config.toml
n_layer = 14
d_model = 192
n_head = 6
n_kv_head = 6
head_dim = 32
d_mlp = 1024
vocab_size = 1024
activation = "swiglu"
norm = "rmsnorm"
norm_place = "pre"
norm_eps = 1e-05
positions = "rope"
rope_base = 77800.0
rope_fraction = 0.25
qk_norm = false
attn_scale = 0.177
bias = "none"
tie_embeddings = false
parallel_block = false
init = "normal"
init_std_qkv = 0.044
init_std_o = 0.00831
init_std_up = 0.044
init_std_down = 0.0036
optimizer = "laprop"
lr = 0.00207
beta1 = 0.9
beta2 = 0.98
weight_decay = 0.13
lr_head = 0.00974
grad_clip = 1.0
warmup_steps = 360
schedule = "wsd"
decay_fraction = 0.917
decay_shape = "linear"
final_lr_fraction = 0.02
batch_tokens = 131072
seq_len = 512
doc_mask = true
z_loss = 0.0001
train_tokens = 753100000
steps = 5746
dataset = "wikipedia_en"
MLP neurons of a small language model. Each row is named by its layer, matrix (down: output weights) and neuron, and shows model dimensions 0-191. Each number is 500 + 25 x the weight over its row's rms, rounded and kept within 0 to 999. Numbers have three digits each. A neuron's up and down rows have the sign that makes its largest values positive.
Before each neuron's rows, "fires before" lists the tokens most often just after its 100 highest values on Wikipedia text that the model never trained on.

fires before: "ub", "ed ", "er ", "as", "1 ", "er"
L9.down564:478504532486513478513542491510457526460517541506484520492522501505505512499542494489511496508447493489502489505481483503541497467483474551511503538484473510555492493481517491502500523438482438476512520487527521485464478535507546485545552519528495482505513442490500540496528484532522539505438511493452519500489527478509509503498499536468489469469454492500491504512475490479518476462514506529491479491481461518529532476515496527475524491501498442508490555532505481530497480488462463494508483494531533477483467517526484514512510478481507552497509552509478519480473478492535509459

fires before: ", ", "om ", "s ", "dr", "\n", "d"
L2.down394:544459488492475509490523444511527506493451493501505509497524508535470513496554507512514472496500529494433524506497497503546504482509502478502489543429554463515460490483507537507474496516467506479496493504477531490508491472489500476480473467475525541505458536499484551472511456481484476500524559522480472490488503512506511502497468439466504505534514482497500472499475505490482488511451509515440475449515525471493501506500551509534499480532536520507480483498506463493477464539515535498520486513483518475501492551473470495530470479487502481528486454496482481521511513531504508509

fires before: "| ", "t ", "\n\n", "rel", "|", "ted "
L2.down182:482472536529520496511502462494501467478471500444496489509498525465433502484478504493475501474516500485505513467441514497482466510470519484512547508481474514506478489477446514508501494442507529514491455425510545517483477539504529486454511506481568533547476484501522488532474505482501492457481516551473493455509481461483520467504491459486524498463499476456468516479495492513515490548507489490498500447506504492513494527506497544503478502460494494491500476526516509490492497484489497481523536471499525515532466479533451481515508471502523537481504492495535489492480519482507492545

fires before: "t ", "s ", "ed ", "l", "C", "an "
L11.down938:512529489526508508490527502516490500523495471489480514515542494504462506491511505481538517495477539488504513482511510488532472498552541483505478486572483486498521476517482518461452494466503513505505441455540516509486466530498506518504543493554487529482518506585457488477492548497467497529491490472475469515515501506474469524479500496517512495500531531530485522512485482498537472458516520476510514523477452526503523504429481550531500528515509502479554501522534499478462500509556509553494483487511531477510508480515508485485480525492445497468499531491504522519513502523493512510

fires before: "c", "ic", "os", "g ", "g", "h"
L2.down18:513506481480512491538527488495506507480518476499463514499507514495534496529491466527523452508475515515495504536510518492492449520486410493463529535505526538492485506476520526517514486509479512479450458513501504541487532506533505488488492548501522525501458487515523485512535524570480480511475509525514535485544447495523471525517529501517530474518541504448502514563488482513511499497509517538477483513470482513526526466526492528483545507503509476470471468505500469502512541488462504497532502521496473509514498514539461493515515464511548510528470507441476494498461537484504501484

fires before: "\n", "\n\n"
L2.down952:511525512491467496503509500462472520478416472502531521530519532515522506511517520504459500504551469510455510504504500463496507515516531486494485506485529532496485483501511547499491467502525519489501435480463538474474513487531536431451491477525543475451512498443563482497488518469494471493512470513478510542513538473481507522477486470530486518487515480525451497499489496504465468478480509486466473490542509484472491490509439467507491505512485498496509512490476511502549489514496501498505550506478514460530521498479485510467503500503515524515508459536538506505514481508496447488

fires before: "| ", "G", "ag", "A", "|", "ity "
L5.down314:484528487497520524522465499504459496477512520484519503486541543538433522508492510491477491491476534520484495504524555475477492533515480491512489470476495543472536526496503510469513460485482526442504522430470501549501514523487543462492463577517526487456537495510485540538510523524478475518517514500497501462507497503489499462486467485488498499465486524534478493490510531505512476493499509485495522524517491503503495476528443495469488508519470468422525521483526519516490463527514493521512502480496521500510528541468481501496497533487494467513493467498470501464527525518482450493

fires before: "other ", "d", "y", "im", "th", "em"
L5.down80:514474514508508486498486530467478526518490481487504512494509527507533474554500515515490488502515486481485459481543547461534557523526497472524505481533475460504468524498479478478470499479486505484483508452490508491519517505494462551469518479522500488502547506499480507507494477451487499523494495498482502541458524486513522468492501522523497536503535514457550537503504503503478533512529515456497513485475487521479476457520518515533520493500551508493545502489468470503509559488548510475529446522482508492492512530468550504485540550510516514506485466452524521480493517553507444477

fires before: "s ", "t ", "194", ", "
L6.down723:515515491502462497485479461446468520512482525454503508473502492528487439481502491517501463467528533495526506526495515482512506506476518526553478452491454481481479515472468531513516467541524499501471467509505522498515531488520530478497504455525483496431494459528491544486503499510489478543518526478491509489476482491508471504449480518455541477527511522467496529514478479462486537479508486521488504505490451483504497537496531531448543444475514521515524477482529522482473516513492517523514499493476495454489533453489527507501463522488504519535494469475506540540517482499510500523

fires before: ". ", "| ", "o"
L9.down251:484523507503532466504530489501498493520516470512518510526498484466543524483498488539522495470468503527492521503535466508498480509466488517481495492436533484498499464476455468525522516492525492489489485404490471492503531503490498510498453511536517507503494486504483491472488491502517503481468477522489536438460506520531515541476517496475504511553500499502474504499475491534496498511511499514488511491479506508489557513512490525464502502470496536490498543487518502494475364554509563470479497520541495503485483508499501523480478471482478516485533484510489504477520498506523512504

fires before: "s ", "t ", "m ", "d ", "in"
L9.down1004:534522462508483578488515574529501528488486477509503499459516510466515544488500498546470530488511514489479474473497538512513509483524505485528494469531495501481510546494485489478459508527515507512482538463504516485474495480490475467496540505540478463510519475484511531508467532470458495497521520492491476488472554502501488518494494525517480500517519519511521523507482526498457543516479537477519452480494507507515496481534519501493485530496528508444491490494464518451487535497482512558493502544476496511536501522528498516468461475511467484588484508489499536493523502508547499493

fires before: "e ", "e", "n", "n ", "i"
L10.down56:505499511502530487477476494490530489502525470511506536506474533485502500549479472494487440545487478576516480520486503501527467528469469478501533494574521492507530515530553478477523508474502529495495500522498490521501482459514481517525509508518474547514477505499498560486542470490507486472495543497458528486498462475465469487478490506538544493527504475483529499509482485504484506500539509528492537538471512523500534490503481490530483503469510494492507498512544465457476546515490550535496533482523550514514496483481499501472494479474502507527548516479524544491498458524484457498

fires before: "ed ", "se", "man", "e ", "s "
L5.down231:504452492517491517536453541524516506514525537513525508496529542548497505484492458515457487519497488486489539506510512533537514447531427511491495499503502513489529535542545546474507473492492492480453535561467524483477494496518513511534473515497534523497517487504530470465476507494533502531527505497470503513529467474504516550499463486497479481511500460498507446481502523478537487511499483503535488475496484546493532498539506517480499522474443489503473512533484472533493554520487527478514508507505503536481512521495470499468509495500539541474507518493504506535500478447492520475

fires before: "| ", "(", "in", "/ "
L9.down602:483535504469517489501505485496500501497502484541464498488535525473486489518511479474477457508499517528507503464507454508484482458494499469519511480499490456519471472459509495487510446468503485508488474395498490514479496486492510448526498463550480500507468482498473521512504486481506529516518506451452487552524503515520482471503464486460518494494497456516478511497475479507493512489474496441494505531473520528514514435468492476508523548516533526499490468488500495494488487466487468501502505538481505507506530470504515512555512535424502505479474513520458484496506474548483504523

fires before: "the ", "th", "of ", "his ", "3", "that "
L9.down538:496511493434451510541527484533510474491515519493465499455561524485447528482509486522513511468472526495489462435481523528490505527514554514510462482497511455536473460483522498503466500503480487487533525432533486491531535498503488477515522456505512520512521463495519492498514498532441529499483476528479490521492477502517507504465468495532532511491512489507493505554494481494526492531527488531469544529507478528526489451523493445500507496509450524511507533509508520492470536492522507501461499531496514515484477481501520492535481491509479490502511498518475470493526493462534476473

fires before: "ased ", "ase ", "as", "le", "ile "
L2.down458:519535524464484523448511493465490538489499471473514501481506515510520479496527485486477509476497545495502502498508499508480516438430456530477536524521479478494443503509459510498486506514496513510526527414475478499476475529501509546464495479531505491531477543499511525502481494493445465511512546486521512501520462527467516514497480513521522516539496493495505538502523525488540509462489537517512527506471500488475521534506492475504507489483524479531479504495493502515522437485511473483522503494493501441491494472492506499441487483495505449515516537481464486519489518568480524515

fires before: "s ", "are", "ing "
L11.down945:515545521557514505517464462534515480516488483470502500507522493473483526490550502485518475497471475471452436487499514443514495512527481510509508476489479461475459491464511453493500545512463531455490521480511499499503507514502470496498520459534487485484513470515504505510504470492473507517474502423497460495533499464521503481499478489477494490513483473478506491499492539513538499523561484497551485488475512464489472481553515519527480537513476485530525531516464519449460452504510468533501480518484508533539465498513500500460492466488516511495516499488480498518540481472495476465

fires before: "ased ", "ase ", "s ", "y", "as", "ed "
L6.down140:516441512510505457529525480492506494523482515514503475483548504519461529499564462507535500524505520456513467494502524509552521493485488542486547520492549488494517487519498482525512555474516505481488512481512456485500514479499496566488529502501536518559485521524499486514485460512563494501498515500511519509524499515476509482488507488502529511508478497490488477483449511433479511495492543510512490513486509494511528496521520491555504489514517475511514490493505486542463476472517485466552447467502494520508507526557474475476494517481524561532480503499511505473503490502438486538

fires before: "al ", "ace ", "a ", "an ", "al", " "
L9.down764:511469521497479506512505499481504528512526531502486497459505565510485474503514520472514551481500501498521499499526497528521463499508504503520512536502498534488516538472511535494563484497501562477513561479478469496500477506501531521505497513467515470483468491518509517491537503497514514490554496492477501518522479536472477499528418447512473500507463490503489524491525466527474506464451490475488499560500474516502477527530478512504478511527535478519511527532495477488519534462469497501486500506483499468520455507494459534527518512496493445567460489536515524525507475507478531466

fires before: "| ", "als", "ear "
L9.down834:489558501541451526494520466525481516508507515511472465471546488491516514513518491522513490493499530463507481523461519489492483498516492480501507485523480509516547472470567546452477520506508501481509508493519498528475503484476506517518555540550476462533518458526534517474508472502490492509521505482496528515493496518462477546493493453466467470487480509516504487507494483533493503501532547497483493516460442513501547454516524510522520514480497528512513475493478506534471556486509484555511476502528457457497523483489528514488507506493516519511546492535465514482503442459506511497

fires before: "e ", "y ", "y", "c", "er", "e"
L5.down291:527507499516498509495499474461499487494527500517505481481530526497523555450508538510511499499554495481491508518473560552501530505514483457507518490544472466486511492485511488468525508516460503511512543447488474472514533526507481519534492517483425515491490482489465545483519481486510513428482516462493473534483492519530519512488446512489536531511526512478501507488520454502483498489530443497545503540488505509501493482489508549545480504523516511502522494500498527499481530498456497508524492482547497515518492478446494527498516516477524506530495515545466547494498458493516475538

fires before: "t", "ed ", "ing ", "or", "ial ", "or "
L4.down428:524501502491495522485466509498470519507470473468517495499491494515492497491530415487486527561526497531501513473473510510509469516513539502475528533486509535504505457488506486533496479495508473499464538441477541495561460523505498494528497550507523470529518551486516534507509505501509549502500497527524512542493485455509467511475522507501462509517497525493474443515520501468513543508527501511460488497500482492555532497473432530491531507497490518488527505523471543496483496488483507507473518539488508522498474538508502494484505492476503521499515491537535545534475512511441536464

fires before: "| ", "(", "er", " ", "er "
L9.down1007:494493464467466474529475517523501525513511541521483471455529499505495503460500440511550515486504481522509470521508514494502492455549550495507456497508519457488482468505524529518523496506522519472493511565502511507514510490511500447480473500494474505531514511497486506495516476498500493481490517515476517496473528517498480522476530465471510514541519490472518460490504512530548529514476482525466532484470516492451518549495506501473489547531523465491490475518525483478514570475529532475461497501524480507500502455485486491553448501490520516524467513503436531488505509514543479532

fires before: "\n", "| ", "u", "am", "o", "iv"
L11.down832:486520443474483499485498515462495503499511499441487492498520506491458499445541496483476522499491504479490464511487481486455484491453505517460499460502496479542473534501545528484470483475549552479495497442485539495511528428488498465478494490527540515546499456527495501489472476505474542504529460476501546460526478531489527516485543502484511488510525484488487480528528493526515492526527504474497519507517523522493484475490486499490512516540488466503476552490532499496483474535517515495498477481506495499523498484462516489506484457535495537460457471528512461460508482481525519486

fires before: "s ", "ent", "ent ", "er ", "ed ", "t "
L4.down709:463496449457519485504483501463458483494503490528465505516492499524484499511494493517499488488493568504473489499506461499522546505485477501516540487505491505463507525488552482515448492504518548545484491565513507538506535496526523503518491506511444508474488475502509537477476455503453502507513513549458490487498502480523478515550485523480508531518514501501495471505503519498520521503542517495494518491526490482525476495511469543471480479483459498479516483499529481513431522479525485493478512459522469533540514494509476514470502572454488482495509484458467464506517485544478525535

fires before: "| ", "ag", "ad", "as ", "("
L10.down922:488503508464458513468535475531536507545492464482491471532526520514573458534482471549504565509536486525459518493527439512485514523466465489525495521473513486531493515470467514482489478469488515456462511444493486513479555486489525527540497494519498535518450494510457494490490499493489477503560529467508526509517492490496511497518560516503486510455487500480481483510500490483482544501495518485495482517481505530491510474490490505489478499473518531471507540488470527520494499482435513521512510534493494508497468488481516531472539491482499554515468485517504480500517503482496522516

fires before: "st ", "ern ", "ber ", "er", "s ", "l"
L5.down917:493505514522476477535513554524481510490525517508501502473513489484463496502472463529511454487516532526513503518485506448476492500499501524489514509506547469478505504456500538511500495457492535483559470465536485505523440522507541556524543518525460514490518485500480514483482480474480499502533542505501524518513503501492477485547509513486487479517502527506525517505482485499511469515501498495517531522502446471488504497524506525496479480463509447494527493536526501494496433511507493517507525510509496433521493447541484489544491499466513558544514526515580481507510482498509484529

fires before: "er ", "als ", "er", "ed ", "ing ", "y "
L10.down826:529510519491495538483502472491486469512487528474466528469487482514518524481530545535525460503532430480479511498517495480470495467526519511468514517510453562544503495495512502489497514502536548502494562446520467547459498578528476537508507487493540508497524532491507522507519499506491516523509499487504533507483498490482509499477494510501469551459497476508477466508494534505528498533472504475517528491457517487512494490504463501465521497528495462538504487469509522497498520473452516476522490513516466503456503551510564470471484509480490527485528505484540499500484509506504543509

fires before: "s", "s ", " ", ", ", "al ", "ed "
L11.down64:512495494517480482498476480508476509524496494447461518496526505575500489500517517517527539502481524481488510493495471487521518483561505530489499487559487516497515528515524506492543502531497473504534514544540483486507485476509488491526521528466444479502495506535502484466551491511510520506527457502471515493516481482506479531501499506481478489462493524486492443472471465527553466505490525501493514539465462517554485536510494461467501502532491483516484511489471497510499604481503441503485510469504509519503494486523490500518534496496506492450478510516503525504490558492449517509

fires before: "\n", "\n\n", ".", "00", "5", ": "
L9.down758:496484498490512530547521504459506464481474497495470466484498542501480486472472460496487495497508457543465486447511507525479470539518510505510508560542506460530486490488532478496502477489493525502475482539476493549494510518537478511442509486513494486471462504521498504488507480514469529527521461550479490567500495503495506505515477519460467462493498523502488499517519503469467499491549538478495498472484467509472512493453505529481487468523496471497512498514480469496511488510509476494490495519526535515531528509511455508484499548487481521407503477516519479503539498461488526442

fires before: "202", "o", "ent", "201", "200", "te"
L11.down498:487475526544493508452496479473501496520505500511506475559517495518498501463545488483534517500524498491479448499491445445501468510481524471539472514439441475455499500541478466470512482538528517498471457497464488518514487476562463495497507507520504433519537474491489530509519461482550537511524484509531507498476518486514493497530460492478495527475509470488475500491504444542454509474485487483526504496503492535457508506490530496492472497485526504496487510521487502451500497524536521502449486535470509469501501477507484481513481496485464455524497507499513516488499484536510493498

fires before: "st ", "ed ", ", ", "e ", "s ", ". "
L4.down115:508504506490481486481533499503495532485503515498474534499510482464492454506508547464510535492521511514481477469471539496512493491460498547531544524582496489457516465502524525530503519499456528508513478436503501497499486501492507537521508454503495548498492522468455510502499501484525476535501489521542532520543480505490496532486531525477488495465527484528483501466552510506481502499496480485497531523517511496505478565441525495509494491499507493517530490482531534524476498481460498518475488480454508474538492477494490518485499507514481465437516489503492531549546463542494471535

fires before: "ed ", ", ", "m", "t ", "s ", "t"
L5.down550:476509521506499474509506519528491514493468483517469523504507518533526487473504507470523503524509513496494451491444479503492467511510493482505440522457500518510501564548525446506489469503473468459475497445520527546465501472504487493505463507500457482516509485546511499494534486555450465507479510510504515524486487537487515517493467502518515465481533530553490494502500518508482542536485540530490474502485487488525508531511474525455471505511501519494502549506433512516491514495448504496527560493505469489514467496534499471481524495492506502517514474500499489524446498483509524556

fires before: "\n\n", "as ", "3"
L2.down963:460520519504519547474473510504496486508547532519509458507494535495491505508496470487492503528507511490507474448532462486478526530482516530511496492442514508526478498520501482520506467510502547477500498517481481477473535508515486445470517499484510489478479486506526462509514507507506514509498536482492545554508513500457546492519524513534514504450554526499542524485502508508497481529563491519461475520516555477492484483559484490529509526512534479506465494514447524539513474493507503501485520506457490514545527496510480511501539549517493518458473476544484524504539494490497537444

fires before: ",", "6 ", "0", "5 ", "9", "0 "
L9.down412:468513545488469540500512470496462511461505500495492506487473515481520507437465521514518475499492476473468469522492504546480530461500469482485518530525455506520519535478477461492503487445513522531545499535488485501447466476525523493501507514508513511497478490508519467518499490553551538538516543498525534488514458482484459500522526504504565443495501492505476491481496522493486504489502510546491540503495505543482493498488504516516500485489509523499485523516537510491459539545494513487513508519515463467502544456478486466490503519511441518440521515505506487473505504521536462505

fires before: "0 ", "y ", "A ", "y", "al "
L9.down699:541508486498541490518510469522522511529529537510475454456504542516448477493506535511522512477519511516483468505482485509505460464499458514534518479506497474504475479486523487510437533498515529486526489480510485523543485475501571491546472464527508471503499497502507537495483511500509481472508495502482479497515512470480459487493531492458500514547503520494522500536507458540523466494510461559479571501464522518431480520485484498485497477519527488474499539488531497431512486508498516496513487520488496470525480487531478492503503535507503551492446500510504500494503540499492523474

fires before: ".", ":", ", ", " ", "en", "m"
L10.down673:496514512524510527474514469515452505531502464462541546491510492496511477480515555540507569513539517499477511511486491509496494507504527469490459541477480529493458497520505486507494495471512483531531507436521489498492489489497457488502525517482483529504505508478488547488499476489464482516516493501563464507503468505491529501481465490499500469497503505522498523505527504464500496496524462511451496492470507491540547530450473497499496505458496491511517476491480538507519426471489526507503489463508550494495487544521498492518512491527581501512526479514498482522460509516469479430

fires before: "k", "ri", "k ", "i", "ine "
L2.down351:471476500524490468490527481519486486501532481488509506512490540515490473514528486501510498481576538502507487502482532534498509503491489488515492498577504479456532462462460499452528490511511531486496496380486503521532543518493473517478495489477493513513522478547469516527476509493512506507521469506459473507495507520521516519505524491503526490522477501510517498519465473507503546541501497482507487489534487502512520474480495475519500440498513522492507470483479483517495555501497516475492479502545521519484525528508535535510513506545479460480546470472492547495478557506492486473

fires before: "\n", "\n\n"
L11.down88:444498491482513577503491473453491465516512501491488492517485509502489473466467469488481449485506514493513507505513557496522489506510549500508514494446530488510463516475473488502497485506483523497473519486519469529495508482541517494457516488486518500528474561497526509538509517498459479470494526527476495509496479528492565499501498479521508493507546513517491477469475498503490528535500532503507504483532470548514471474484524524471512538512526519492483504491525513531504466478525512491524517551527474500536514521476515506487502541490496536453522463594535476488546513518488483534

fires before: "- ", "The ", "In ", "On ", "| "
L2.down214:458465500449542489509509511472477496515475533469485449485507471481487515491498522475503495468488514494481486527516496435444536497462526476498474503488505489503505461519518554525502521478509504505490460447508537525504537515487472444481504514504470486542512507537518507504514455496494495480492530486483531489476504500477544499497524451490494503472482466479467511478503503531481529522500514526491478509460476482493486474498542490518521513550538493442502494484470527516479506516473519541524492496525485505515525503544546541509535498523518458470491525473529526516498487440500455531

fires before: "s "
L11.down691:507483471493531474525486488493485498476480518512481487481514504538511497466509498482497513504455446472540521527547514518520470565450500471455497492500490499451491519484548540451536478494491528496492517524458447476469494497529493484532520514541469522525492476506505507472467526467496495532471531473488498493498496513438507529516517552499543507507515516485459492483488548501565504483529502471482508486483501496484529484514497493491472501511499466511471507503503494531487519486469464496468453535506527517507510498551505487502500509427458476464477488495515487525518517471532517475

fires before: "\n\n", "\n"
L10.down685:500498498523486538509475516466519525516505468518532507510542512477465485490514469515453519538516485516446489461533478489523471470447513493506512497520529542505520489537545473510545507470454516456470470468524484445502506518534504465470484492514545460491507487547524515488510531507489468500551504525483464531528527458489509494506495465504533480495494508501487517488503506522552518539521492493505516512472476499523519473490513519500515537530474537480496483528517535443497477529504493497497506507474504516508528495542554466499505487511492467430498469547524505506503481512494520466

fires before: "6 ", "7 ", "5 ", "4 ", "2 "
L9.down770:522493449500487502506510494503559513474468451490459518506492442507511495472494484506503516507520534472513526505516492497496479525519512532483500517476462485525522494472454513489422521511528474542496533494532554513517470487471508512486505512496495511503521529518539487516469491488505443491477536518485444492508496448508496521490472485505494463518444554482498529463499472504516535468489482479505519473466512498478558547472494497468511494499486476480448469530511491498476413465499488509531474473501494537469501486479507483509508485482465482527510490513520496516498527489530499513

fires before: "| ", "ed ", ". ", "med"
L9.down818:556508532495523504490507511512491524495497474489500503531497467505487550494445489500483505484466479506505520471498511518557513461512496497447516536450503515569509535512538458503500497516514499486503504579531509523487517491507545522506487481468503492506523504524497492540527496546526496474527460509522515525516515533496504515506442442542539511523509472506528454482486525504535464505518471484475500485491505523482510504524466554505498512460511464506479475500503482486522456511455501519475498523524487477527509496534509539538514524500496533525486508523514516477491472485465554529

fires before: "y ", "es ", "y", "er ", "es", "tion"
L11.down347:535521479526509469543495517501521494506469496522496494504523484533486535515541505453496479453514474498477505458516522540532478521521492497514538487471500500491500506479527533520451535486528490452469545503483476521553528461521492514504482498495470453500496508481500489500513486517526470471503525461476557499495497534460474507491467481531539525480466504520513482520517506469531494506478511522490531523492470509500495503519454481514496542534543487515486562510514493497523516480526523496473473479476512466471486530461491498534472517450481503470481463528531493515547502474570537500

fires before: "7 ", "6 ", "7", "1 ", "6"
L11.down961:546540459504495488503480528531480534510521483523473543507505483518490484526457519502491541475513472492543454538522499498495545501496483493479520501491522511509521511503504517465495506505514446487509492514526486494499496479488468502480502487541475475521497497516493523506470510495517465493455496475520495551488495487461493538485557485535526491416481475534482508478544502502459496487502529540495495486462549530500560486491525483511478509481489480460481481446511482519470475480533548480509491515510518486523562520490509465500516452514510500533520520513451530470489517504522544513

fires before: "| ", "of ", "om"
L6.down866:498508496500463491521521492509475511493512473502467483509457470504454544498518507481489567488511540526506518448469493525525507509479524521478494507496487454508464445477499520480481493511447522528496473492496549499489455463481492487490491490510528488537512506523468449524485516520534492520474525496473468491512512533485507540494478479513492488516531441521544449453499515483542454521526473491516513473482522483563500500484537529496482508544518458503511512492481504508511484518473488491495525534488457499505570526498514507501446468472505522499489495510532509483475517516502550513

fires before: "an ", "an", "es ", "as ", "a ", "for"
L5.down761:499495528506493518506544506533535509463560504535499489507506522429522522490453522503484495504477539504539498512552540496523500484498509493452486520498501481503520556524526501479530511492495524515534440506510414489508516476481532446489517456472511511478502468491463508486505529482468542513530478509487507524464497497471481503513524515508464510510512501484511517522481516534533503467524504503516506500482480510469486532501544480468539515482501507503498528528543497482483498453464488499494532533528517495495467466476478528519556503468488481488473477496476539510521479502444494469

fires before: "s ", "\n\n", "ing ", "son "
L2.down243:484475485504491540501490481463513493461498519449509464479482500480514509525505492500501521491473490475525465450583533464489531503491491452481479481523492447538456506501512493536509511505485521500510475425501474506532544475468443492494506450500536559502498504517521493481514477464456526486486492504507501543497486502504497517483504481517487512507524519490487456525510485500482495547524493565478473506499490505482491526489502514478518537528534492491492542472449499552525525522484521503489519493512533480523535523518520499487491515463483511474486499486496529487493489428499530481

fires before: ", ", ". ", ".", "\n", "j"
L2.down925:490479458477508520493503510515527488521510512512533511495477521500497481538478471477534516497523488486553504517477547480525534515510514498519485518469473505501489466462473448537477495503465508475458526415501454537536480506475522480493529491455491496529488480517505468499526508497461512541495515483517498499482463490520523548495515472517519479517475486537550475507529507505504552500486506533489485490495503470494486512500484494490475526458518512537471507489549445460475477479524499508496519510471490517515477502547567495503501487471496566518506470480495475471501454504443497493

fires before: "c", "ce ", "d ", "m ", "t ", "e "
L6.down225:482489504506515523481496485505510529536513542535505527533511473508481452483459507527472515536468538461499478499540540503469514487466440533495545473508516502508480496453522494512528508496459495511530566438473490478497498524498497469511540476483465496500530480517496499512506534516488478507521502481453492475489508502520516488507477476485537499497537454488541536474509437487512492481538504486523503501511502520550497500481477508506477477545495541469501510473465473468514509497477513505496468482515539509490515505512498510536510454439495491480503468514484563533527515476536508535

fires before: "6 ", "3 ", "7 ", "8 ", ","
L10.down1007:504539505499463478507520514518460519463496561507517491537519537490489538457525483479487497504483506530471509474513506473482483487447520518527457517487534474499515537479502505493552477460539494497541485503503516518528482484519506476555519489534450488474509498500502528515510486515498476491510532496532501499492513529492466515511533521426535525482531496512486485547514507449495537510552543511498487492518507499490508494508506518510524463442472449490481440501474534470499520511522501523523504492501499541515505470473518516539495495514509467417496481501484509468491473512508485478

fires before: "st ", "ion ", "c", "als", "| ", "|"
L6.down588:503533526456523509537515530539506508500484500477484494496419507492491524462544446472496480476491513507503503463530458488542459487522491487556509528467476520452495489499526495474489481485495503469484513488485533519527498527505535486517518508525501501498472495527516487496512492514506486466533486495494510517487485512527510518517496491519537444503490503510549502484482526483452519507516473465533522494473488481507516492520494519477501483477488495440533555480450489488493539495496495515514493506506531488541507571454534526509540524532483467495503482540470470503509468529544506433

fires before: "; ", "0", "2", ".", "5 "
L9.down90:495508532510534507484483462471466550501492523500500490514494478513487508509487454464523488577530506490522532525503510507541523500510491496510523492522498480501496470536494481470514530460496496494491499517484514501448545496573503472479508485490498520553484474503509464446494495492517520518507515505524582483494486476473519478537515543541517486489511524526494483484512484540511495468530525483509483539506485544478441473497496525507459539511510499485555472532440523514518495469503520481513477519509498495499491510485501504484473511501488517428517487503483454517527490548466517511

fires before: "ing ", "ation ", "e ", "ed ", "ation", "y "
L11.down591:460517480494537513509512523512545486496518506469525482520502476488465494493496534489489492477463480452447495502499503490531444496511501485510526526464495485472503510518503506483465535544539492439511542479523508456481533474494498498509534478510483530496460511510493491468508447457482526486516494492513489488497476500503497460484461523472490514483478521472552470510493508552527490507532491519529548495494499490476493497484506483470543519525487534499479489467466536431495495543550498495505485508492477531488519472546520525526554479492506507438500487549511480475538490498522463503

fires before: "in ", "on ", "loc", "of ", "for "
L11.down30:498518521480470529518489474500516492503548472494441526512496487482511504480501522500500506481463484499540519510461502496516514511492505515482528547390482516478515517475515523531498485530473459474496463435509505525466469488513496539489497465519546513521559509499509481521496532522480475507509494457469495457508516510529511515494490497506493512491549462546565513491509504490515522496518492467492488503475506540477495487461517480464507519516520485511468506527498520535497460466490497549505489517547514488518518549534496464480466501504515522525508500527493525484513500543466472534

fires before: "the ", "th", "his "
L6.down44:500470506490496482517509532486488481503511493530541548480490476519490501529517501512432515482495520462485452503520493484456477535436520496510513483452521536454506463519521500537503528480486536439511461495457532492557455528437465539487497508471511498503481491510499457492488505550474500449519520521530527495560542537499493531484531517471524484509502492486506530487495521527477505522516491480493474503513487473498483465463456478547528472470520510529500498515473505525533478537508474496516504506525494503512484498508512505500483479505525545513482474491478468487497479523491526490

fires before: "5", "3", "0", "4", "00", "i"
L9.down523:500517512506448512491541463467482488477495531544529503460513500492529506497528506533455507521496541514489515506525485474518509497511473551531515556502497506481554510484570534519524492522479517531511471431524486466528496457505495509511471537517496486503468490493498461477502581492533445525507501493478521532514527500477494483494505489473473476505508485532506498511481475498501446502502526482463481492488481468488518500534508497519491497491479512496498522539486497465505525458508510489515465483504501520503454474536492491494499530479495399503505508551518520512507496488515501463

fires before: "ased ", "ase ", "as", "v"
L2.down732:471498521509479513517488435461541451515452540488527495481536501530509476511532511474511504499481455485490497452493515508478507441478492438505483475518501456514490502485495486481520486501513514474503511452517492501496521474494458525474511490546486494512532534493497529496499483478519502505471473519470538509457499446497480512522530504547503484523488512489484542529509512485511465517492475555498528487449487550504498505558468524545522510482534515510493458515493510528502536501532501508484517470498497518513530500509480562456476484517475467499492548489497511538500538490487470531